From a checkpoint of a small transformer trained on Wikipedia: MLP 3072 SwiGLU, RMSNorm before each block.
MLP neurons of a small language model. Each row is named by its layer, matrix (gate and up: input weights) and neuron, and shows model dimensions 368-623. Each number is 128 + 24 x the weight over its row's rms, rounded and kept within 0 to 255. Numbers have three digits each. A neuron's up and down rows have the sign that makes its largest values positive.
Before each neuron's rows, "fires in" lists the words (lower case) most often at its 100 highest values on Wikipedia text that the model never trained on.

fires in: "a", "was", "be", "is", "were", "are"
L4.gate1734:167145131107117104049111123071127150124114134155111116066112126121149138115154091096175132134166088158105091102111112107158127087118109101079111142071151148154145145122130114106174172133178140145149147174126113118157144163143152123130135111091123114145126123099145136110102123115136140137118121118116122112124152159096117139156156131155117126165090120100100164134125179136104103114115182144099096184140108107118118139156140077164188135154091171114129118094130130125162156129100124124112094116114128144108117153128130137161114111111111113139164117113117122171125131158145145166154118112105117110149148142115125102116139125126151123147125098169122155150095140126096136144116121129120074148117114172086100094136123113130145119176090171133131129132117077120103141161133120
L4.up1734:136118090100124080121151177102138081111100140126117147126147113118126122102113133127140174158105138095145145151127152094153131125152123116152108100114114117141130143112116126113134167140124150147098146104110124160156099147115120128074145129098145087150135113125088068120109139141137117104091149073098079145125147164118094134136149147152147148105152122143132128131156126121138180123108117179164149133059133153093140105154176104108123064094147110150102102104084108119104130175117121105130121139088123119165092174131102138087185093142088144156175100113141127113111085130120138165202120142108146124049151096098144125093139082128152138089124118110112059135142076160130155163097115161126119152138116100120131115125161100148110141125162140137124138154103116110152121132157145

fires in: "the", "for", "in", "of", "outside"
L4.gate515:120141132104110126132098074132106138118106103101116156133101146135096131124108103124151113138158087175151146128093150128100089123114115108138138130169134148162112159142132141152125114133104115147136088167128137111111177133126169118159111125148163153140123121193108167134121136149159146142153114131131122178146159102108163095107152091159105108119142099102112182111127149124114132179139117102059088150123135121108128111128094155161138113154122097093099173150123117154116097122132081131118144113161119118124161129149103148125110123072124138149141138115108115136136114125127112102096061101122115085163146140114126080154071109088117132180153067075105113127119119075123114158105078097152151088136160168133097127171121098077105136140134123146159119132064101121113140133139120
L4.up515:157145103127107136109141116136131132142155134154083108106127092135116157096108103111137109128159115096132154102129147162135117142131134141137106107097149152111140124121152173128117105165147127160136134164099120176125142124138193113126132169098161111117131156116149158157122137161056138164134084095084147109123163148086087111117185124115145148161111113117096158130170081097152128090078151140059105155179123115131122108145097125128171113115124117132115171154082162096160069103137111143105143152163111123124109103155105134147120121140105125145140131138101111116149161134133134088122136152096140137149174112162138110162147107117185126072143115125156101108123105148130131117113086146109139114114132139153157145161124118074173132129150142115136121105136141074148113109120109

fires in: "was", "be", "were", "being", "the", "are"
L4.gate461:147107120131142121139109150127102153154118111097151141110158087118088102112122121157131075137121126092170138109102128109169156112143133141099146121139140142157152138141139122149117154145125140132133145152133137126162125077160122094101116124120115123169130122168158089147133108135083127166146152121136137091135137112123136115124167137111108136119142139113133156107113163077125172113152129130161116177156112120137103152132123106131118149130093135138114061071123115124162121130132103134148082141119157125093130115157105165119124141135126154115152129161122136126173128118129149155150149111117099134135114142125145160130147127107123059153122111114105110125091147109140144116115115137076116137144149149087141153179137071126155134146138131146151154147180112158096123136141153
L4.up461:180123106111161107144133115124119113141136099147181109101156108118098127090118138151100104112099105094136150113108110119125122140120119141089145125166117118135141154128115099137154196141130089139116106163108145111179121119184098123143139123137160081141116128118110069149096146120106095133171127150115128116149124129117157122101139115130143134067153089143151148097164150117128127137167087127112124166133128122146140158170164102122149116120065200132096125138108119151126096138088131055153100141112154146148143109183112139161132122145134127120167135132144118108120157107097067132096165135106162115091162168141149114141122111104144071124100143113101049101122162138115129137122136108114119123125141153104123152183156105131158074138155168121134139118128136160154108132132096

fires in: "the", "with", "by", "from"
L4.gate2807:113111068143109086120105113104100104088163141172110142119065130127176105117136128112094121108147103143138127107109158114129112139137104095157121187159138128136106099172102143160135137124107143140134105131140134161092131110136119168148114125126084158108084135128129143116144140147069145156164113145127158122086175127146124127106058133114120142141088159117121142077125088078114102135137122154074150077160115122190102113127122126195124162172148125151122130076150121154063147115108153097120122118136120129092159146098108128126107103150141111100152127085105140144106149162149135126086090158086115102121141145091140152118150152123147109107158165113107115123122183102100125088079132096151124130127154123112120134102098082099116148140132165138102133102131125092116129133143153
L4.up2807:153153131157117119124125169176157133129161126123137155171121134160124140118127109117143124162175103107114068138124116100128146137137124092116157155112126116136129110138125163174111115108127137125127125166115089120106135117133118131142122141118115188086115150115156152103176156081111172174155127131131140115161164136142113166144134150108111133089098108118162105120130137151167121120153156114135121143164097137099160134114128134150074133119140120154082087111114154143159104099134147151155141159168087114174135109085126122103153107108144149098126090097134161128121148140139104101093127095140142144148123113119104113160130129130122191122160124140124123108140152105152106149132126079113181138157118109179110060104116111150128140153155114162133151123145150127118123151147119

fires in: "the", "to", "than", "as", "from"
L4.gate43:130100128135124145113160163126101132113108140121151146131128128161133114113125150125113153128120061118077141100130139148119126112133118098127088121135113099148130171109107116154108073178189094168120188109105125148187135083139140135139124111088146122117134142141161101118119160129097146112111142092110152149130159147128179125095119146120145102105139114101107118076122114114152136118148156161119111132096129098158112116146084124134129159119111157132105116152156130148130127122115128131140147105126122167130138100108120111082134127137148126131135107146099135161162116120158110139113145139083080149166158131098128075093116139117125093120104118119148118139147121110103102129115124164139163109103152133139139084137112151115094125126118142139110201153128150087121148117123139
L4.up43:111151123120095138155093116181113096116115123115082128146133133115145149122074140176101134183142189111155106156161131145112091102113166132144096128131087119112094158131168157118117141113139100151126123170115159143122121133141139157093120085137121144131087179187137157155151135131102114137103100114126120161149128119162179171128128133073125136122136127111153145113124101150148152155173127099104117116148130101120144114131121127147114158114162105120128098160121116152121101087134149140111122126142121109138126112126166118105188129105119166152121166101114135141099138085149140153116102104099124102103146096123133132097106102140094123076151144142082124130095145079103143142099087139096137094117164156084097109135154091125135132103121124175115108160165144118094134120100129

fires in: "the", "in", "which", "entire", "of"
L4.gate476:147122159115110133117117130173156095107135119167105129082122134165083113113101122148135158109138139152112154108105109122183109136125129101142117151132138104126139191100168155129132147173096133105161115153155139140082162153144153114105133140132128176129171113156192087107099095140097168132140134108122161146122100095135138088114089142138118124123144135144126146145144099085114171156095165169163123133123136151124157145108104148153117081118122109129109147127151103132151117152096137160077150118150112102093138170189145132123129125121120125120103146172097127108123125180111102152109141130134141108179091096095109097127119123132082138132124060153131161123148129095170095136098110136138076129160122122129164153117132156088166147161110153163117117128096115106136103111155117
L4.up476:135125163106160138134122122099132106129153133100130166145123142150160121155096131107132142155115114141128123097072135141102127126162195148114134113140133130116089162153145148113121118118114144116125132145145177135159106160116139108135134159127138146197089090123137146129137120106156145151191180136116143152142117099151117114109173151104144118115110115136064140124149138104095098179131141111161127118140127116129098170093139111109110116144138115144115138103087121159147108082149114111131072161109117120144169113096159105167142116108089110122150132090132119097103139105099102100131148115131112122113147136169139120125108110147151184144107124152099138124168136118103190146121115136101152169150114090131099156144135103126099158114113134125148095097072116104100122157121166

fires in: "to", "for", "the", "provide"
L4.gate351:167132122107073093170129167166109126137134131097082111151148129089105127133121113104125095088144162097101133134126155143170154105121111115105139172122146072105155119130111162093118136151145145088162107144157116140120132133161125125159140148118096164150115107080140106136082109128129151127139133105164128104127151102128146123134113082134125115094152119120100138137134104087129127179155132153139092104129124140126116116107126117167108105149132171104137136120131150136144103088100160151133125107132149099139180151146165187077091163089134140116147154119126141111154146119111117169134147119119130140131120128131138132154136132073076150092119115118135146092130084133174124128125089123108108110102103099131127113120125130052130112148139157137145158120174127114151080125120125
L4.up351:138130098099156156129109162162172098112129198121115132172143091097112118143099199146129115156146131125117101153163173134167124151126153167144139136136127117165130137152138159150092101152130101102127115154145133186139133094090127118079124144183142141098142148118127123093126111143152131179149117124157120119088118106088176143119123147118141144096140152141113115145123093108145135160141099115111111131095099092165179162135147161132123122123136142139127149157127134139178116121164125122128122113104107148115142100131122167115074113114154132127145113150099092120154109124096122103110139110171116101108096142116155117150109110144110127106119161093123147106149176150133167130081139094125154099126122134183140103142145110138203135096138128101133121125140115124144127092096176

fires in: "the", "with", "by"
L4.gate1481:146109129135122108111113155140074114145118166138127160162099170105128126123156138136100118154144127121134162124135126095125121142147155141148130148148096161163124154149070178136105107158140152117122112190131173115140166152159114137126128117152163207108125122117145131118134148151135126128098120094139126142099171136131123136126147116119108130107113069146125152120144130110133173149119145150146097141137122130135156136153146113114110137143116109134128171117166149110120126088157165137192114108127118161130125124149120153116131116077154110118100160132087137089135128080118101133121133094146111091133119145135142162110120153110143118151141079124096162160122166149145137157109119099156171088108163099112129128157134149115151122089124130109152122142134101126091092147074150
L4.up1481:092134109120138113127110100146102118106158135175127144109145112127117113107149111109110127098150124117110100085129142122165138115097146122099168144132099127116129113123186172152148135141108153128144095161096174132124122151165112139136128179146141159132136124129126130144162147132105113138130116115107122082157162107133105120087114141159123120138148121161104128076103131151171114063166141134118145122145139148083113099165155143146148116142088125135110155114157183143151080139127134096122151162150111118111107118131093166084119107137120129137150114155112132148172157130129098149062087102122097138156114128159168137177133153164107128105155134123155141131099127123120117123095118160148155143142088127135126113117107133109121148128106121134100112109100090109110109160130114

fires in: "with", "have", "has", "only", "that", "a"
L4.gate3050:133133118079127143146099132140112140107155155184146119167102182118133163138117134099159110132111137148131104095136111161139136078122143137115154127092146144129121152148127101108131114112093115139103115134108105132077105117124129109122134158153065115093164135133140120142144144118132130102107125104146145115182148089141079103153139143160123159126172110170097137093140170137109092103151109137102130138136073098143101083124183124154105164140118146135142125136094121155161154106132105118132099181153120091133143121133142129137134139116129134134132133117147123145147118110101115119105104149166113131114193132120099138110117135122138152115085121131116098126143085144102126135084146153098137095121111130095108121087145124134146140161145105111126098143145092147130174123115129
L4.up3050:137130102109101137152152142129100121138118114127126125126105141155113146125086134146113089138154116129141146097112126124128151116153123129120131121130135132189124102142167107134162158163156143147121164136140105143139113101130154146153160103140126104118117100113088174131119133124094138083098142122106106118171142151135134133150140065118094125139094147123130105102107114140073127120107088087138122130141067104126167125081152094119134144131118120136139136065103091097103138138136130133138136142125134131117103138104104100148128154113144175120109115117113122113155098120121175144164205116111132119130160120129130137126147145154089155137073127113120091164093144134110113135104132115122145108136117111119085137104128094105107129114152089127139078155113151162139159173131142

fires in: "from", "the", "by"
L4.gate734:112108124142162174100129131090094096144122130132108154108125102168144109121145123101150127124088078139129138131156121126123076134125178098158099148141109124155122159112138148181154111099126125116152163124132120137180087096154091138178100107158074194117101106143143119129094160092087180153122113127127128149132150118113114112141181144131152126136112131157155174104136107122103094149128151121131123146123114165174130137145112108136150115168116137138127101096117121121121105123148161097051108099144103137130054123140177149130159112116154130133115125104144140187139127142168146114152144107131123126103116095136088100093104124115155133169124106159182107162132151138128105120131142079163135125138165118119077139136103138124105094136154100171152210126099166138148158137109133
L4.up734:086122112147130142099090128118122095114159092132154140107138124142178109121110104147128114098084142166107129142143115137152148118106157134140135123180128181113103122128149137140133136127112128139138109086140135136184095130163135138150139160087127190194154123098071150102126091124107122115142120097089137132099122145140069125120138108122124118142164115120147103135120109132131080156116093121167103123156151123109144138161144085109138125138129139159148102138108093144121155082165180125111095121131142186174109114126138114155113128089119105162127129138144157120147139164098153107124111143144133063140111111149134162132122142125133140140079165119143131177155116129183103129100135158092117141116097096134055130085120122169107094107128094113079111146113111166165139139131106

fires in: "the", "most", "a"
L4.gate2079:139142137097104089105157127143129131117115143140124152113155109109160118101138128102091120163122163060136123153147105121137122071101096123118140102082113102140118146084118116126102192108127117105101114141179147168157150175107118155097113167124092138087116142170090104163110157123139127092116066108112133146131144125129147110123159139141118164142120100108123161130126153121123110129129117117089200116130106142131132091117169146164160132187129138113109109091143105108165165131152156111146131108165151128158158139117103155149143147114160097150118113106123105127179135148162108097096144092170135124120107132124131109113107116113170129100148095161103125146105073118134145121138103124095182119140167170115104099125118096145139088101157125179136082119153141159160119140150100
L4.up2079:130098123135109169132077167106120146108169099160118118106140131163129112144188133096141094090157163105168173141112106116138146145127153117108161141141145153110131102098133170131150148133193145127148140157146117141109122133125113152146155096119085195131174095128097151123096138125116113110108126085131087116090085114148138137105115069133171104149131125124149180140110150111109139112150156104155105135108160092131124146110143152165144126137093152137131111155128143141105131119114146123064166103119122117096130129134189166146106139135138136129128097106111159138089120108109101111126121104120105106111173112186109143151081109105148117113112106110124168142124109099113157082091143124141107136120159118095141144119174100100120115149097161084123148106156109150133077126149138

fires in: "to", "the", "be"
L4.gate2477:161133111138142170110124097141126121125106145133150113113134139119141119166160141142126149104128174148148129117103133163127112115130169116184100119153129128161171124137090124135112144183145121190082162148157144096156093065155134121133096130125119137097089098090147151119158104138117094097119120099120107120152141104099133144100153143131154173128074131132170101144100118109157139111166113140149153144145101154167136119137170178121138138167137103122160110116133085142140161151099163090169104076061128150131146175070111138106132126122138101109136080170099133091188146140155156177119135104125105126065118135169103145129137081130088093110165132145101142124151104153109115188163142168138174131119105121125137130117101072188107144149119130148100154149160125113138168132139132
L4.up2477:111131154101128145134106150146131132143132116119100153108111132111157134113113106119091127129170096134114132115130152134151144134106107147130110136086126114114147152103191145108140128129142111124139111097091115112120118098167140117092144126118132114120100130109133139137112137176106121154123166147095121104153089109152188139160136201140137098099123119142117119139168138153129134170143111145147140130151162116116156102127163134140128141106127149173111147116104109114171140186111107142120137132120102175142114137141114143110101123171136119077143155092124139120126146147178067123139105129116119102122097116147115131108149133178119123146086134137050134102111155132120137123129127134112082104085128149098076090133161076105164152181097136150086157116157124092102169127156122